MLP neurons of a small language model. Each row is named by its layer, matrix (up: input weights) and neuron, and shows model dimensions 96-351. Each number is 500 + 50 x the weight over its row's rms, rounded and kept within 0 to 999. Numbers have three digits each.
Before each neuron's rows, "fires on" lists the tokens most often at its 100 highest values on Wikipedia text that the model never trained on.

fires on: " and", " in", " —", "-", "f"
L4.up492:579531482472470435500405527415517528536526352554401490511531443462507493475471491471478463467392473475372473507555498529500523476599449576502437482471528476429436556444551467470483520540433492486477513531570507483547518532479406558440471488536442525565501567581459517507500507542426526500491543540591533509509549433488410503527524423512485480453522573547559502533504480395528491486441505562561552485492580517436494524531516399512470580544530499436551577471477494502554509472497431523467433446480556474494370581450580539483535575432528517584390552433509416577410401468430535527493473549482486498485480515566433591517541425466411560531553449585412512493436529483549585534472486586536479455495508543492547543507457633403482472487481478547552522428569506535501543510464570

fires on: " for", " on", "e", " include"
L7.up328:557522426461566409426535510446510428462435441424510515524545451522396561438507498470504421595516522537469479453516489484476541455497501490588481531497440455517503550497386471485565512487431477540507547544510519527497481534518487466542513502488493500413522515550486542513521534498397596407448418500557509549529429514458468470507434473483504459445435516459520581492439466544500417458465461416492497443435512513503574502478414549548513501566495450546450518513533453485536595563593509521485506537430526558589517504524534442551499531489477427482454523462486466516417474425541566534563518542442342544451523485563406512465474429514407441482483599483413534493473509583530525541546423547577558556546601560484460563565412460534648472473537356474531515605491533479513487524479533

fires on: " R", " r", " and", " of", " Al"
L6.up358:436541521475573435447441484490402485626493473475517490576535454590557480458545575535569453439486468483460492515578469488547513468416460533538493435545490537487567573432510510441578501483518543392507388593538580512539398493342500512538469541595450475511553557510501580493504523488384518467500487545521454530523565529494512454451581515430424491418427557496508520456507559459603459501606455496402543503457504517516511512597459415526433474547549497393521518540526486489474510456431465492575585518557518445495483457518535532458512406570513468411477497541470391544474504444574517558475571511481466363558502495498456500556472365536493396454440594506452555519523436529476464506524562518512402473433598528554382451524513485482530495394466504505560508528537537482540491527442539

fires on: "ines", "es", "ing", "s", " years", "ic"
L4.up174:537481558469483491504568504456545581522477472505473547502515448493549495520439599479417469519577516495510520523451556443446445469402436488529560486502501402487503605445508453435427616507445521562480507560559577527480594500516522498541484572466489490524575349522459524590587552490530502479566475431554409481453536529486510469459490528512486467460465493477436519483528450483421537397507570441521541431498608474538488517517415503417469561548535547534517568566459528523481530501555562495464402541457566441468476498442547477517432533598533525537514515489492477485551387621570555488456573545387472528512461480472420462513538557521534410409621563598508506544506488527523523512460435497502537472512551458492471530458527519463507487492557538582486516434520546570579507523444606

fires on: "\n", " |", " the", "|"
L7.up403:407566544539521505474493472531486430594564465460649532473554521492544438445593511460555463515502500427468494505479488492431514438515624518583504429487609536506558557509462492578517514570522484406544515474550441461457440436466449556502488545429567540509495421593510543523531439488506509557534529560546425581536527582512490490531436539556504483518556504460469449557435571469446473377460529526478502630543429446406455411557516496429437489517468419505525475515522602518420515512503479496506414441537560474525490480367468444503513481517499485490506528525464591520526535512507446574479414463435538505568379534474498544499553339462406450390465557596589433491509494478490491548548532512447466541445477512523480449538464517505519470499510493481463443394482505476557464526508525

fires on: "am", " a", "|", "on", "ra"
L7.up545:533506541546478521445460558443425574507509540558453458524472546511478471500524524464544390460557495464507485477519422649502514476467494510521500511416500458521503504526485473471480433515506608493522488494467445514543524496567493517528437533516427448472519575424477540562421471549465556547539594483520416544533533480580456443525463471522453471439543502469478503480465430504509478509528625472533480521514457501502554558526465528487504571462540405528474523515550553531460430487552551411409447488409500410370536489567518443453484440590571585489510464541560536436535486451515522491476424549428506562430488549542486557423518476499452442637529414555458374453469494517467490642417575523497459538542458496569532620486504479391485446507591507421486456526554459611596513386507473

fires on: "ly", "i-", "/", "op", " to", " |"
L4.up1496:460612553471507486407407489488536505526504483491530501482543381539443513506540551536452441596541466488547543516473616402544414390503588541477425526430538476438504546412490427424527659545548561501469482500439471509524514474494527544449463527539457399452529387529545501500522489427491583539469438408530464505435436446499454455461473541467505489496523464495519599460515416506573489491457480445494494433503501427488503501561342509515489497517464523508533560483521480493480582401481434501406440502507531564471411517399552447545522501486471576429530415561490466555470465486574495623589583590411510516468474502472515467504569517560526429518485452568488578579578542525603512544475498516486527523456515589512442478611572536532518472410544540565621433456519496468545548519512514

fires on: " ant", "re", "r", "er", " fund", "ob"
L6.up463:443497556455461460465452536572539468495532548389429462422505489580547568487440626517593518484532503472485511596493438531550516492481556467441558467534421537403486577477439480490526526481466495397523511584481442487569536511451562586438520581487539468548489596519488540462463569521499541441472433516504526492425504518597561517557562648467469533479452539451518510411530540533470503493433538555475510418509483409429389519533504460540477499548495473494476531508504568541493473572469487448534543520498468518569590482443580566531566501499516475419392475461459520556471483543518507526552484424432494513426497511557479492467543442461498472451534523495488463536393434507458537548458471533479532614494514442432614557535539492563570478483376518571509493466461546485505454631534527

fires on: "um", "/", "in", "r", "un", " stand"
L4.up440:450555474426537449476454543453486576472485531522427469538521487463585481511499500513363430564502512490573485500464445546542408545474450457487547572480568555490534509487466437441504530487491534506593523493542465592476538544469504525454546542527512534481574435472478535521540443525493546507497557440532434522503583487559534508523407564492515402510571544441441599465498511558499494453399511412547621465527540449374547468648442517462471581486539452457500583603486478488439458458509569499485506461415520538506555484589511469500554429540525505490385479406561457562467381382585543541468538543484520400484451535489491568513528487523491455509501513577502547446528478557496461561548556578499517467472532586574517475563452584444557520418611460434470447447514560480565432499485494

fires on: " on", " in", " during"
L6.up1311:523541568478583504492409512497487488479470457592607534460452460532445466398523474437447539514507494426493463486536452516466502518492431489541573497411433519473528540443467485434499585591460427393444526461605526503443481549517402510428505573448475529527556459507552487511507550566482503484458426515486471524510606570478495498471515471529558490439504536429458475514442442492560527480472499417530542399445514521477483458481433448475461550538388391483561548606507510420514504493515551544507412621453515551504448491420529553477433631509533543516475540394485464491535437447562529523394447489491546522536476526538458513491514567485573425518576491517457509452445415544450529483428529546542454539484550563461466547633538492489566447403523491496539516538526588503479439466458509

fires on: " m", " o", " Y", " W", " We", " Be"
L6.up411:489472493480487536449431516493472497420530438476523456559552435512654463426424558530458439525444532501561509589492525562480484471492527555553489518562542496528517543527513513505499564466369515539493479583504402481531472523388568471440486625442517585506530512441508539558518478464466548490480504418488428533534460536463500488421556522617473559444508488475595499435476433399543517487520517501540539459504507478568554559485475472450444589592408546527480499431555494445448499476449443471594481496457636450579382539470533487491572583519409538491485503498474455564489524532489521499508462604465446583526469513554554498478555497453502334447595471471546495451557478583508501486546427563474457455433427531553427527444534460528454525580501457486520483549468529532594497523503522

fires on: "o", "ov", "or", "in", "es", "ing"
L7.up1400:540436585421466521539510443450474516462494450520489438494436469453494458528493504519382475487510501478584449650542517469449521508474427577520492503470487540551503455506535449424492559487533611493489537560603463562577495497422518570537455480468402428443470462555450527508484567461470522539532533412536481497543572550469466535553563539470454487444522524408452525475483487430438490510566470537525529439489506414526576561533463492361384535461470400462566521528502549521527516544544499523575467527461537492429486425489440491465543463515538567442480506470464484501579505425431516458453504461480475603474383540490383482525503540492424545565579526441534457502551453492474542543449447615417508532500498591530610548483505473441498480548557417628525586468526464431674533509472510

fires on: " to", " b", " f", " imp"
L7.up77:449554489447531470520537496468473432525456538549622478465431477510467598560541571384477514479490589489544567524426499447472486545453500531473598509543622508485503566485515412375461412508552429491520475470507450421417513422579499551514576472634507469450437478524529518535452491478457503455510491577563564510507432471440535522459496527505569446477561495542504552416486402516554523496519554535455493438515560593394483512518495459566504499608469421517499494526591464525489400475515538450458570426402495467454540516437565503485488521519541489443548550562513531473477525464530481445496529538436506479510461480543486488461511489508541475500530455522448518454445513484554490521525491467471512591568457484512491587598511458514526506384613480400527472530491501569500547470518482

fires on: "th", " E", " T", " third", " e"
L7.up162:371552436527509502523503511527452419511450517478581596499484493490557497432533488515576393497484565400430534514552455523485405577514433579474431515492539573529388534472492449412528507453494527457499473547411487476585578486454536546505545535515451442560466477608550545540437455424460522481509508517522619527506496517584478474436574514517469486553475544607453502461543546530632537512518484463476424501488506473477425480457509559493407415553491433467541554488553472505437527475637544521454477347457536593533455495439620471523520479479485508553548478503446503535524407526464489494532506504476415537454458596509521465459508488568553476361474532548511533505490415509453433506538544535556477517414559591456358438558506516477412472509570464497560523402485494459537545503450430

fires on: " |", ",", " of", "h", " •", " in"
L6.up1388:475458472519489474414420587508538484522519476606484507510560421498527553476460521473517502484431573447531523506553499468463547444551476599491506543523462514501510514445490413427486541490504452443487516461493539491558553485457481528473500603495506409467424468515568517550585491462474577461508500517553477526569464609452443430513492508428353475438436500546548517522432527408515589458423483512451469529504508455572472515564404512537527568548380440461521457507529536475476489483478527581472468405389512529449443533482514513530464572455547464484416455481515497577520455514497469456359527548447417490522496542486474526583512487594504498477614477524382502484521512509577391497431559540469456528464504548422560431562679431513523402481489557472518462507476505511600547486576546

fires on: " A", " a"
L7.up723:514518530497523463416478543526434492430551548601444527567404511502526515462396476459413399520483447436448491658486471512474495545525544432529570520505551505491580487526510471482537440481532477487585491425537558495505468491518538556458467459542496436415470600494572539474478487525502532482441507437518567536470596488517439479420450532578537454435465549500372522527497523533477551424498578552532530501553528428528452507477509531435476558523409534437472461503535520482483425450544515523539508529472521520562450574521544484554490473370413414433454456447463489521517536503591509468472558530489466542557478605458520593451527393494508497509522431433555533484507435467466508512496497544468376594507511562477528466553510486475533430480517510453511502414526570514467505546571583

fires on: " of", "ad", "ar", "an", "ov", " to"
L7.up1357:502518449487409412550528533498481383453460482532549439522463521564578491505590486429563490498541515427462383425497542572459508530418489508488490508497584513474531497489495431430517559502467491384538508642535523380527534475497540491509459462483504457439515454487512529588457444474470491492489518423626537538543519468497528564512506530512463438466437509486524426428496470471559500506527511465554478509553487607312404494466531477442448540520517490497444621588562500510546510565455514429453500506536554452426466501534497493471469434473453556414491409536430418497531575605523435447401558521442571416421467435531424419609519544500441497560413495548589494456580489531524551530483513533456523494398540597579545487534422516506530594489574508537558461455543488444530541500475351

fires on: "i-", "/", "–", " '", "\"", " to"
L7.up901:496613482480488455451465567472471415537501496499544447495496500542527514480517599465433488490556473500459475497590514535492405473475470516440512466443493474482368543406515494418564577504586463406526409571480475395432449496516458475426511495611424437485458462517516531548522532502494550540449478479577488582442553535420483548448488566513483553514500468486483536486479447440542428527432564434509515516435464517438543447530403453471550549486564489479509548503523511491375521461487534463532573567437529514472470516432560531591456467514443453502500458406482399453479528517446392388453604575533546566465479489437542442612526436496399535459500588486571479521561519502504442510486437499440414526469529489514446562501523465555546479505491549611628502436488548473509492599457550

fires on: "ing", "ed", "ted", " him"
L4.up271:482530482450472457536482480469483489493535457474507539487431451560486599461495516526523537483530434524483551516599478397446541559484643487543479532512508449551521487486446522371380528537567590520500565408546560583490442544583437540400558523574519505502416410430478563578521445544517569391544516568599543490487427535487511448570441492455528483431548472462447561425467505475478497550517533486519462479487557499542597483521502505472444553475564507473561462439470436528521477537429482490452573458461509482517511507418534546538497528523525586511471421506455455548523500464543513510586527500509525531606500534494557556501490461518492436524557513577513545600533468484484462444535389453517486647469586497593522494464542519531487452560496443455519481447575498539547533366503475

fires on: " |", "–19", " 15", " 11", ","
L7.up938:539478526546490419480461576501490522556459411495466493538479402518632510402472460547489527557589562480530607467591541430462497445475428507555497463487448556528471533457530457472444539467526538436446544451578506461503552519517367495488504510498546495539487532499559530483448463495359525465454451517486445536413447531471463369456475486522443516514491519504534568556489501447491465475538477526530538495486547514379486638509437437452566540548343445541569479469547527508509511451517437526506475505483535470427577519468542527600479531468478483571428535516539509548542514523541432478463463513479468512556529550524493468510502419559393494400553493540412541537520562542484521507500500581548515562414599556549499467465578521475514512443514529527527419490479554663510438569485515

fires on: ".", "s.", "a.", "er.", "o."
L6.up266:543494580501481492405578573449517525505440423442565431427440484493482469506464534557502450505547428478545433507526494520383494550546530470548526552483492510491445480423474509545586603465516543464511478500519565528563450545473457623368488625505491509519511534484434572438523474487506575524544520487492402548447460560411501543510543539582400465522505509428599519444464534445569522508513526415493536528524544432462555576566435391533473493508582494415478459398457479449462540569529515465556498477501497461494536456553441601568516452495550456501538475475436555490412425423452438440502486527485521546521475489542530486527547505485499457509410473549531389541548441501528460505484534468421490499413460573514566532479579472539544492374452495496486504499485495510527373575509539

fires on: " G", "-", "\n", " |", " and"
L6.up627:435541533500540452529511522554526558491490531537468560537520498441546468507465534477566358449501516476530462516580419404460473468547422577476437493479596562347414519472425392436414439484509534494506476496513614476473512450476398482487476446507581518437546501513509526529511446438461531497515514522573488458496486539577499320486617504525511491397498490573483500492454501410471517459399460478494511541503516500502499486485504466479482528546540522392550531491539477488465548472453441610504501468425554454602489497524577592542468471467480523485467510460493429527476482494499480447415503587521456442495448581596377566474534405415441493471551493462485555464433422495510481532482493579499512562444557503548419545492536548486503492407478521481563501478516425526542603530444571

fires on: " E", "a", " e", "ra"
L4.up1177:504476582495515533416486478497405466513525504545448500497493449395478525435517582504608455402483509376439464575437497466511450474497343574458539461437517569555442536498483434508499530457463423502572451488524456460508544543465503515539525534534488479446473416552502469472475557443465559543545447542526592529486492494492482535399537508502503553544566491541508471462515400425595487543464478418466462447477440457445516500468423416555566470527455498490554621545541494571528497512533537502547515486462609505571487482469548552551570508446527556553496432466505473595530524492585557467380501470500483441411451569568513470446538485470506435408560465489492533480508411623536484523515607524492499480456491495606594489500480539491576394484477525528457491433420515559517533554498479

fires on: "c", "/", "-", "r", "m"
L6.up1248:451593502544464511521503499490470511482472449482528543413532466480541462511578532529519488614462495482518461555509474556464472523435401471586523521389512532457588584493460434336520465451458491539567459491463518455432583498499550507536468529577477515564540495512473500489464463495515530503432547552525385592523486512474475467508485517424444446443515547501473490537509454472516497512486571482588510405501459484590538518586506516558467521624378479531437469533513499464490479507576545541521495476471528438498568448435503495513563482517503508483447507449411517542495419469553452635522480642499634621558456531478468451545532601500444411449479548467436534472415429513550448447549642517457477545490602550422449518522437549402528537459537445457447482502514511613520466537457523

fires on: "et", " |", " of", "F", "iddle", " and"
L4.up1068:509471548493554446501501609447468522492495517527514488521485480505539486465553512537535385541532522506541508487460424532406445394468539500605503549505545578555375433421430535513514478500459503456496506527400399484519552548452465516415479622553471514437512543566572564556566557484536596466534472500541526589586512606564378513485499512481481471385489520503502512483477421472539495508488657504494451515561581456466571553532421478492390525514541489415481486530507441457548510399530577468533435530493493499420442524455513488553464501551589518494479516495502420534479446578553570481489515518468463455445459494590436547581566472521519471432484527534508504485503380522486469567505468479456481626517650618497509475534539522567472489389510450509433488419509557513541452558557541

fires on: "ate", "ing", "s", "e", "ed"
L4.up73:464473457394580518492455449478426506521482425525452513484481392523555531501508514553488514494534538529471585488476522519578509476505522518494549575424512464431454492539533489480482536645489464461473519463491559496486419563469432527510562522559391504486447406482495539551506562505565586485464489494563492503460486565465495492527430524511559458548558562462423471428524460462506467532505481447484510449477533603551517567502452478413531509500496475597542449573567484456443392563465492546492588447539496517588440480402537424489478535584618554496474513616564467451446491516605476600467538476491483597532499523465415497484466484468463475514531526501488522560499503473617469446639558466445405572542561497388497505534548496467511453472500542580620462518479498493479437389457498

fires on: " R", " and", " M", " the", ";", " University"
L6.up156:498511498531542466471484524525519504594493470498452499610524485467537509490447528452496539376527548455419636575460503547583558356478430535554471524507490500475511509428452477464488563479438456463484567493545436540471537513497501432512526445543449536488519476545480480531457568508463584491482468562564461479482537507550447440494567423473449487480447491478561494573495504440492450542434493562505557470460480456569492505527488423463451524709587488489517584479481456454512525493451497532568580527454510512492575427455542589497535443491513484460534455457542422514565461528531576587449473424485503564483519514479461505566500493585452408381525477478468540553526451594599478503544464515528443572443508498557436481518478558454565546417604510565590535518475451498604512492418494

fires on: " A", " a"
L6.up1085:544476488480506408450500501378472396484516420575556559514397485471542448454419451453528463455586521410484513559425360530514547459475541488525511579511514569562502563392540542482508552520571513411488493509582484463495467436450456522529572464571512488419601470466518520524534502539466541594514574538525511500446572477485473564564464517504589527537473575458452554459495505556477503485525504550488498503447469415494381586588470446507468521513497559594539560530540441466520460479509479479588505408417591522522478474450537510544464454402468422497442402482526492518522456448535526590603508482455513591448457569490543573481541534533546466422589446438567614582439480492512434553508547511430459490406565535544461494451512485520478573537488481540487467469592638519502472580553462

fires on: " and", ".", " St", ",", " by", "er."
L6.up282:479495575521444477523570556437498461413456467500505458488485438583598434487604542526471439541463374508494517413508520503403559468590445471462476486532529547457493482431453511484506530487525474362464518542495473512439469462431440595588430509495502428441502479485527536490455454466492508422477473505554471526481479537551479522476563524633443508392530459440466555477491436504472416483502566611549546507566555430439569537521521510560429408543535500407496514383520509463452549463403543420577456437500518540474480529534468570585452532423609497537471476464516493570527506585387520555422554525501494484506453532550406502507519478546470451478481459511602445601544500487418438498415519488444547487407492485537546499438481473545538484437513535546514572563470457561555524625483472

fires on: " in", "c", " c", " S", " during"
L7.up180:395503555448573429431454544500482454499421543535413550405439458561427482404458446488624466506548479457513440547448570518532382451492465438469516547416478581472528609517413484425465513457511477539500417453539400430523480482520467444495518524519489545476484586478505539512513509438479566503425402503518449507545529575450497431365504589492517487398499556474561545481450383416506476437550525458443496530568575478449501473526401452592522544438524489494489605541560440565555532457525541486525423464457496462495468554452542509515500501455512513413445558535462519590541436459504464514436481503426453473434513532521498578502519547507483464464514437530470443524432544405560464466533511505498469529482546536424404488531612500539547463463524518483534476541490555631622464576553538

fires on: " D", " a", " L", "al"
L6.up377:488565541503502492491541526492510539518546584549448497519420465514574494491537471469402494469603430493478529516498512505363409479434479502537569506581614617508436498527434533456484474537424537504494554510567536459444549476456537553536600402536507420494489484527567553473514534536453552552553417435576463597499615561484579520470562440361533444481523504505460540476468503511425529512517476549492516519589412478565489497502437404498317502447480503487460504513531482457452499529488563505529467551487551535595497529510457573504529493437468567478437534506460519562521514522598457580550469514437526510488422547480477559511525492481435500429548524495476496481461313539419519586451448522437468501497532519482415513512429527452556516474522465574477407455591567485538452586461472

fires on: " in", " by", " from", " with", " on", " for"
L4.up417:501469485444516466504444570488537429459423491437513495524492503584454484465531474577533493472506547472578481439516486519514590498475479478542474570466560493539475571450530412378520572518517519524505517478619563490455472474550480474414549488506549575414477412485478535569503460571461514508446493537579456540621491469538516526548574477551491449454436519405461580506490327446436495511425495489451432540516517481534466538548479518461490604489550538487430560475534547525509423568506404513487528497514466483457442511427479507496570530449476450517458531498542429613543528457453531459493428517398393564533514484468518548451546534507444451493446543580574543544609560498552512489496358538492498502511444513391483469490513505458456519452559450439571366626547483502550423554499563

fires on: "s", "ing", " un", "un", " not"
L7.up681:496497566528532535452494498513451523520446484570537398474442494458532423528593566386496437519545467505465497491438501488410428512468498472567569497489447434503475457495478493448498479445489459485579583622481472512473509433447441543515582489555553438424480551583439572513547509510528498484522497527497543553487563545470576562470480416482527356447487491433339458527477508463547520418477650436557528491512578464435542582555399497422525520440479469536565491642464397493417528517583586488522400476473476450485478470478507466496498549462538495429403473496535432520444526446524474469467534559448474531451489572524411522528558518524547479525566558561584565477452469512410561513477542541568423445543498505536505476647490434439455476520561447490470477505466482526464526517469566

fires on: " or", "r", "ly", "os", "ative"
L6.up1315:486561495501550477380364532425418471515458457531413444480445557469473444474469522412568515470548542569516470499516550495522440544458515647549506530493503576488424444427392406515358463531602416518502566568418528561542532501479492512492608470477464455561457517457641572602456432482543482484523549481496553570537527522567508503497520564431535477484481574524418487458515545511468515472443625486520509514484513493495626484534523388504506461495507491561553510477446451519475547475445468506649556516524521542521436513446454541532579488489492513559492502464447485501491494582511463430412467441449461525509481546429514476502509473495469525446421539532461534446535455502466487572439595484482537575551526563430465474490539534499585499505472544478525420449483433482610499542506539

fires on: " |", "\n", " b", " of", " G"
L6.up904:409532566489498458538491493476540426580544416511562565533483431467531568491543626486499517434396516493583492481474527519431457501541494498559506502433532493390528585492530391429477529526496452478443556608516471517485425451516436620555584487565573479411452469507541541496563545474528501493574541524474506610463546513551532441576456508480619501512446518453446505540504456434528546396466520525447482507441460512493399467526489439478492510607486469474502433539574500512536505514494452531517450544498554451517527416456546568541527499458519571455541527495515498547523540436487517439449430502477437478474476531590485514526494520511447383418479486631536522492460513472464442442523533589566495491504565522506431503597436455428515483433560556406480567468529603533508470514436474

fires on: " r", "c", "r", " an", "ed", "ative"
L6.up157:542530459524527562485465454556477491597468507541445526426485487485558474411508559399458460546492494502419499471476453547516528491501472472555605531428603396403535500543531459501474626493538481503530483501482511545416497399453501455546552498460536358477396502547564543529491484507520528523464512500609440531599556551607547485531504535498508466465503610528446492513480503471425508562456559478448436467502538436537598501496486509435447444554408551513413522376522544415470526479490524475593485480518554425610450413541539549566468421545480370486383501418502417502541466447581383511437519461470440549511402509468560477557528524568441465454529568469566537500454445536518498520494533515582480533474537503484381514477501547482600508506557498493424446450505557472547496511554489

fires on: " the", " not", " to", " of", " and", " for"
L4.up186:447442589429460465508423434545455456563540508428541465498440523588566534446563610479565453535516479424413536538423506552492411504482525483532443486577529552444582568562603476494460496592583448468537442486518401477558532392529545478548522428552524466467493533464522562596453501489431533522548519543547502506587606518503508455595483472394515404528490522558526463464520429500498534517467469509447459537451589535599444450497536402504455522523490559520477531542624487455534488517513403491548529523478511501459522447464500511421547433496516562498495540529468455529423618600443408536524441576497527432432456510509438532497516393387418531452529433525419544489511517546399465575590485543479457521477448517433580483490434489546407451460446444532490498468518436447519541498506474

fires on: "\n", "or", "n", "om", "iv", " |"
L7.up480:525551443455607453472499545404465529526478510529516548409443402554533519450486474443554488399457469495444529557527488551429527546435491552506534502471556486422468571458577536513439503431395508486511593462494553531535540520507488510491587491569520496517455478561472538517569463584450503461466463503545424543393447527471530510533498527460556423396530432440513617479492425433477608452492462488549581516479467437582553530563573533555497523490496489487481506546511530535469484497465512447514562496420477422436541480452563558434564528445483500524461438483470538574495442519538517451520514514472540482600488516531519536546515474523531475427453550507432545448437580511533445491561530427644468470492563480593374427585520462500406461553532445496474465514453480479483493500463537

fires on: "\n", " ===", "===", " |"
L7.up1071:573532544503480457555502528480514422595496559481522568529501550511537493502498591410481499521433490389441577479452458503491557535420471544505531511544535475499537545388398466496447539467457540545478499566503477446502498507467428439493480593536493511457564576512429537520592484582392512517520500530592425488456473645530543422485471508531512449498459464455556533513440581454516519483467541473505425476605522503436507488479525465484484423596502467493460456423547558440459529526558493558512503438448601504472436506528490452509473511525501551511462460489476593572396485564484487518461441487492500461487479498530464466519536475443444461452494589524494427413506456487509557547485527533582504486387485475543462537520481454532529472510517398529554482454447547502505580450613485

fires on: "f", " '", " film", "on", " award", "am"
L6.up1360:493490536491493522431461527532459471496490465528540409361574467514490590422551565487569465533588537482484495534540432530535610523515474554519543624401512564488509578510478484432491452589477554449511604534536378535537372559476466453495458490527522430465455560566471531664509524500459530499572489530521452427451497526514523502491476451519503471484481470495501466466485476475525474461534539449562445501415441549470441536526522553473527552469498477466518477460565445505525356485513499445436453493486517509530467545517492489428600521513486491547411506543443527488474450502501450604551493571406537520483489471595516569467519499426515451581512510445421543511404474543485516561395429447517384483539409617530530538555594563465430548507474506547572465504475406517494525476496532

fires on: " to", " |", " f", "ed", " and", "c"
L4.up1476:541473458547484553442495509500445551485524541547537408454446472554551535519510439516603475488429481548542614534513490472499457447408430516554508558480511573617458567414473519503405569568453479537473456518494414441456433573494509586532472489557491471481496418516582507504505430516487562451486498477552468569566559467531513505437471528426568507459529483574435520476497387539514547459504583472483406447474475489508608499651450431502394479511438479534472534480485453460405413489431543532567490378430534468481486407405528546483465478555571509434601463535544427584474489529478514539471524589466473543516454477520471498592517430505527517421476404481444378502501513467496444452521510453386541602513509578436504525481465496490503549492462422461440482550547553618514553471425450

fires on: " exp", "um", "ob", " Sw", " Comp", "=="
L4.up692:439587496507456599496510568437501491452484556507407427507539519581558617438429506545566478517460593408512486471447511541576453539536495508490493544486469560483539551442443510434449578492529458467550408582487482472442575492470502569487534534561460490475531584529543525577541477462481528506531513523556533614494557464489560486485430550447373475471533458610405480474467521523474514469478469467532517450550411509445581544540390443508453431480437510518528514516569452507494470529555512522389499503373503483522493487534495523535475441499414514538498547577561439586461441484507497469607519534440421517559440536513507548525515472473579402415541425548499476557491546547572463510478566598480474479490578487467528486538544475481436329422559510500471529419461576497441510559483519

fires on: "\n", "k", " 0", " |"
L6.up177:472511473505547462449515515493484496389513469571523531461488504527516457391486513425494396473485567482386518484434445540489518565550590594571539503477552568372563547411437495502518467535519539473534543526440460472490522505456475549517474452527556447486464530543493549566542505468539532456546473604533427514542502576565481533515538487488583463446488431493447543407463437480442525478405500577496551538566517468512527536527529486493515598526498544556506475444509571540494485494494344529558450480495555520531480482410527562650606436356469460505594479523504578558522489475548421463468468489530333525526451522494574535504532522458548433477452541586524439532529518546415456456504670565566489479499566532526536462505455530540509474471489444405493542480572528500528454539480491

fires on: " its", " his", "'s"
L6.up821:514535468536489445373408600419494480433507433533487516497478462498583456460494522499381469437466511461416553586554553546546521520415536461530448590546519509573599565523526476396435549546534420470477535574575598427546494479417514494462562446461498470549471582557557576373518539507407439519437512530500474595505527487414579455473477527401542423486553475455381515521532483425493520460534537535431545534541473527517490521585424489433472491544439453533469476546555499473530464443532444513433526508444478484384574462472448468486499514476509522519616533518511402511418557378526490549489538523526567575482443612513501573493483481528422463421560472508500462502477536548501499502488549521524482534541515584560474439543582422483440534450544567561479491466591528530502471512491503

fires on: " the", " |", " ", " b", "'s", " –"
L6.up1493:467521467481460523419530580538496468494495440486539538400454462562449500456481518357613491492431489492492505509535498546527498472514490521542478602411450516484542498557532447485521519462491552460464506586524582421603480439536491489414555500463480447447486541463513509534556438515421520478561526528582624545478473477500497423467488577459527441485541595592541424435479376491478561466499516461462489534415512554555538468567423403406453523551463481519505520510519530466405459524459481569484605544451475524506550417459501580530424479452504495478481556557521567557500528404505528522425493547489432497569499576455458497530494548619541414431482468508500502550540521573605445498543559514488494560506556516483434436553528493498514436518454468440514522510601558540486602405374539

fires on: " of", " the", "c", "'", " or", "'s"
L7.up219:478550499479390498486491458469484477530502447593520575438507512540460525415511427489590498398508489450516549550516453523488538432554439499462548560452499541533498577462518462496449540515422491503491496637497532447498495469468505444536509553560480464467551472450568585530486518518470586520509474514486523616533528554507492446415460592505518392514548475539531496578501516444584469535525483461493526441533519457528602539629460555429496453609477394445566536563494497506457491534542546591453470481476493496448545481445443448479529485502547573531506453476504421499507432453473512464521476551416572504537471586428448483471516430527570451416435582556617423468517447573505421484536541566493516505493516590466459448486556444404516509484523545454445542478533459542538487462487415

fires on: " |", "ag", "iv", "w"
L4.up202:542503483420512438475480548516513526513498426528518443563461452550559496467504510460573537423520541458412523442548512523361423526526405542543524541424573441443477574542527540465458471405554469514538466549461595554559504541476470481500541555518541480440412447520565571456593472501508502572446526521510497571498519505494417542534487534474488459477492521540548469478446487541545500571365492562564459488438458514518497594500540545514497535517480452539537492479541591490546469566503526608428480525443567464454400432463526573448522410633485452424516484480478438482614383535468507494422448538568514567528508527518413528624536480504469494422493481570500576474512494459543401489539496472522472482536584505488462509435431552425438489494602413487517505599415536515603535524461539